MLP neurons of a small language model. Each row is named by its layer, matrix (down: output weights) and neuron, and shows model dimensions 96-191. Each number is 128 + 32 x the weight over its row's rms, rounded and kept within 0 to 255.
After each neuron's rows, "fires before" lists the tokens most often just after its 100 highest values on Wikipedia text that the model never trained on.

L5.down894 [ 89 135 155 183 120 170 135 146   9 104 172 255 105 120 111 124 126 168 156  88 133 150 178 119 165 130 118 194 114 121  86 166 114 131 175 130 119 100 103  84 144 156 103 119 124 139 156 137  93 140 141 141 154 155 148 132 114 125 102 145 125  93  77 122 156 146 120 162 146 182 170 128 110 116 133 130 155  92 126 148 137 136  83  81 138 179 107 100 103  91 159 118 113  95  99 155]
fires before: "\n", " The", " He", " It"

L4.down254 [115 113 135 120  72 133  57 149 128 109 152 118 199 104 135 143 146 169  97  93 161 131 106 110 136 113 125 139 136 185 177 112 163 129  60 168 197 141 104 126 127 120 200  65 153 112 161 131 166 104 138 106 124 177  90 106  70  69 113 160 128 197 120 144 114 143  94 154 153  98 105 153  99 138 161  84 100 131 158 101 152 193 160 166 144 183 121 141 119 129 122 159 112 146  68 146]
fires before: " |", "\n", ".2", " "

L4.down646 [ 95  90 155  94 167 131  86  89  92 113 134  20 101 174 129 118  94  86 132 129 116 162  69 135 116 156  89 189 122 171 121 138 122 147  64 150  91 127 122 121 147 114 105 120 148 101 122 129 129 131 150 155 124 175 129 131 132 183 105 129 146 186 128 127 120 156 124 185 113  37 116 101  80 160 110 107  67  90 175 120 134 154  92 160 161 100 142 147 116 143 142 158 138 103 135  80]
fires before: " |", ":", "\n", "–20"

L6.down152 [102 107 127 158 133 140 134 162  83 116 115 255 133 105 108 132 164 179 174  91 124 157 167 170 149 124 130 147 115 149 102 189 131 131 148  88 123  95 106  94 140  99 115 119 146 135 154 150  77 159 161 165 128 147 185 104  95 100  72 157 126  87  94 115 190 165 105 160  86 118 135 112  90 111 131 154  97 117 135 129 130 118 122 105 113 178 129 142 120 122 133 146 150 133 109 121]
fires before: "\n", " The", "In", " He", "The"

L6.down424 [149  98 113  60  97 144 188  89 105  86 147 167 125 188 102 126 126 146 127 111 111 103 103 143 119 144 176 127 118 100 171 159 153 126 142  77 100  87 134 142 163 111 155 130 151 113 117  88 123 140 179  80 152 149 161 122 118 145 125 131 133 134  81 133 137 116 112  79  63 152 115  95 122 108 100  72 113 161 194 146 150  85  69 121 120 117 172 122  88 171 151  96  80 164 151 159]
fires before: " |", "\n", ";"

L5.down331 [131  91  75 106 117 164 164  69 147 128 143 101 123 151 143 116 184 120 142 139  90 121 125 116 145 148  89 111 160 155 170 142  95 148 158 123 154 128 143  74 164 126 184 152 144  78 141 136 139 134 129 122 189 195 184 171 106 119 172 117 142 165 170 107 101 104 155 132 169 110 130 155 103 141 148 164 163 117 146  69 115 114 167  59 160  63 140  98 114 128  80 176 132 128  93 130]
fires before: " |", "ain", "l"

L4.down1013 [146 127 103  59 168 156 155 119 152 149 154 190 122 154 180 103 160  89 179 139 115 114  91 157  76  95 115 136 131 113 155 142  83 152 178 100  94  83 182 146 132 140  79 143 129 128  97 123 144 140 128  96 125 133 136  91 106 166 151 155 177 191 125 102 149 121 143 183 149 118 168 133 157 150 102 176 119 121 140 113  97 136 138 156  84 117 151  96  73  63 101 164  67 162 131 122]
fires before: " |", "ant", "ence"

L6.down368 [111 138 152 139 116 171 108 145  47 123 142 255 124 130 114 122 162 166 158  84 109 162 168 134 153 133 111 166 112 155  96 162 132 147 156 145 120 119  92 110 131 113 114 136 141 132 141 121 119 150 144 153 158 170 151 137  99 118  88 164 142  95  76  78 178 175 112 155 131 150 159 133 125 120 140 152 139 103 124 127 104 128 161  74 135 156 129 121 100 126 137 142 125 115 109 115]
fires before: "\n", " The", " He", " It"

L6.down235 [ 93 166 167 147 126 167 136 127  42 127 124 255 111 113 108 114 151 180 142 107 122 151 182 142 146 113 118 182 135 142  83 151 131 149 155 155  99 134  77  87 123 114 102 134 139 128 159 135 113 143 113 139 166 128 163 130 135 104  61 171 138  79  72 111 168 182 132 152 108 155 177 129  79 112 137 134 139 124 138 135 102 160  97  57 156 140 109 123 120 133 167 108 113 120 100 115]
fires before: "\n", " The", " He", " In", " It"

L4.down1007 [ 72 123 187  90 130  92 107 133 131 143 100  17 210 163 130 160 153  92 127 128 150  62 123 160 128  85 153 116 116 127 128 157 138 152 108 148 133 135  92 161 153 120 131  83 143 157 163 166  90 130 143 147 164 146 141 133 133 101 104 162 110 208 117 114 160 112  90 150 113 155  95 150  98  94  62 133 164 102 147 124  79 146 151 150 119 156 158 140 140 190 146  98  88 159 140 149]
fires before: "\n", " |", " "

L4.down634 [147 136  50 146 123 139 179 180 119  83 148 119 100 138 142  90 204  85  67 151 117  68 109 148  94 121 118 115 158  81 145  99 120  58 146  96 173  90 111 127 152 147  60 154  98 135 162  76 142  92 121 162 128 157  96 160 128 198 113 141 120 144 132 140 122  87 159 117 150 114 163 137 165 134 192 150 137 153 111 104 154 145  78 157 136 194 126 104  69 178  87 198 163 215 168 132]
fires before: " |"

L6.down886 [116 137 156 155 110 169 103 140  28 143 131 255 155 126 104 130 126 164 140  84 113 165 177 164 164 105 140 153 111 137  78 179 128 140 166 131 105 115 109 115 103 117 134 126 146 153 134 122 130 155 135 146 144 161 137 152 137 131  75 143 136  85  95 108 157 155 127 148 125 158 150 145 110 108 144 129 152  99 136 134 112 149  97  68 147 157 108 131 115 115 181 126 117 136 100 126]
fires before: "\n", " The", " He", " It", " In"

L6.down207 [115 176 139 129 119 148 144 108 141 121 143 233 149 139  99 126 123 121 164  86 141 123 114 107 175 127  78  80 146 139 150 135 140 161 166 164  87 124 176 118 180 115  83 110 141 106  85 168 103  94 175  83  88 171 130 123 136 132 128 129 146 145 228 117  94  62  97  49  96 139 113 139 126  92 133 105  76 159 118 161 140  99  70 149 157  35 153 114 127  98  96 185 150 142 126 122]
fires before: " |", "\n", " Location"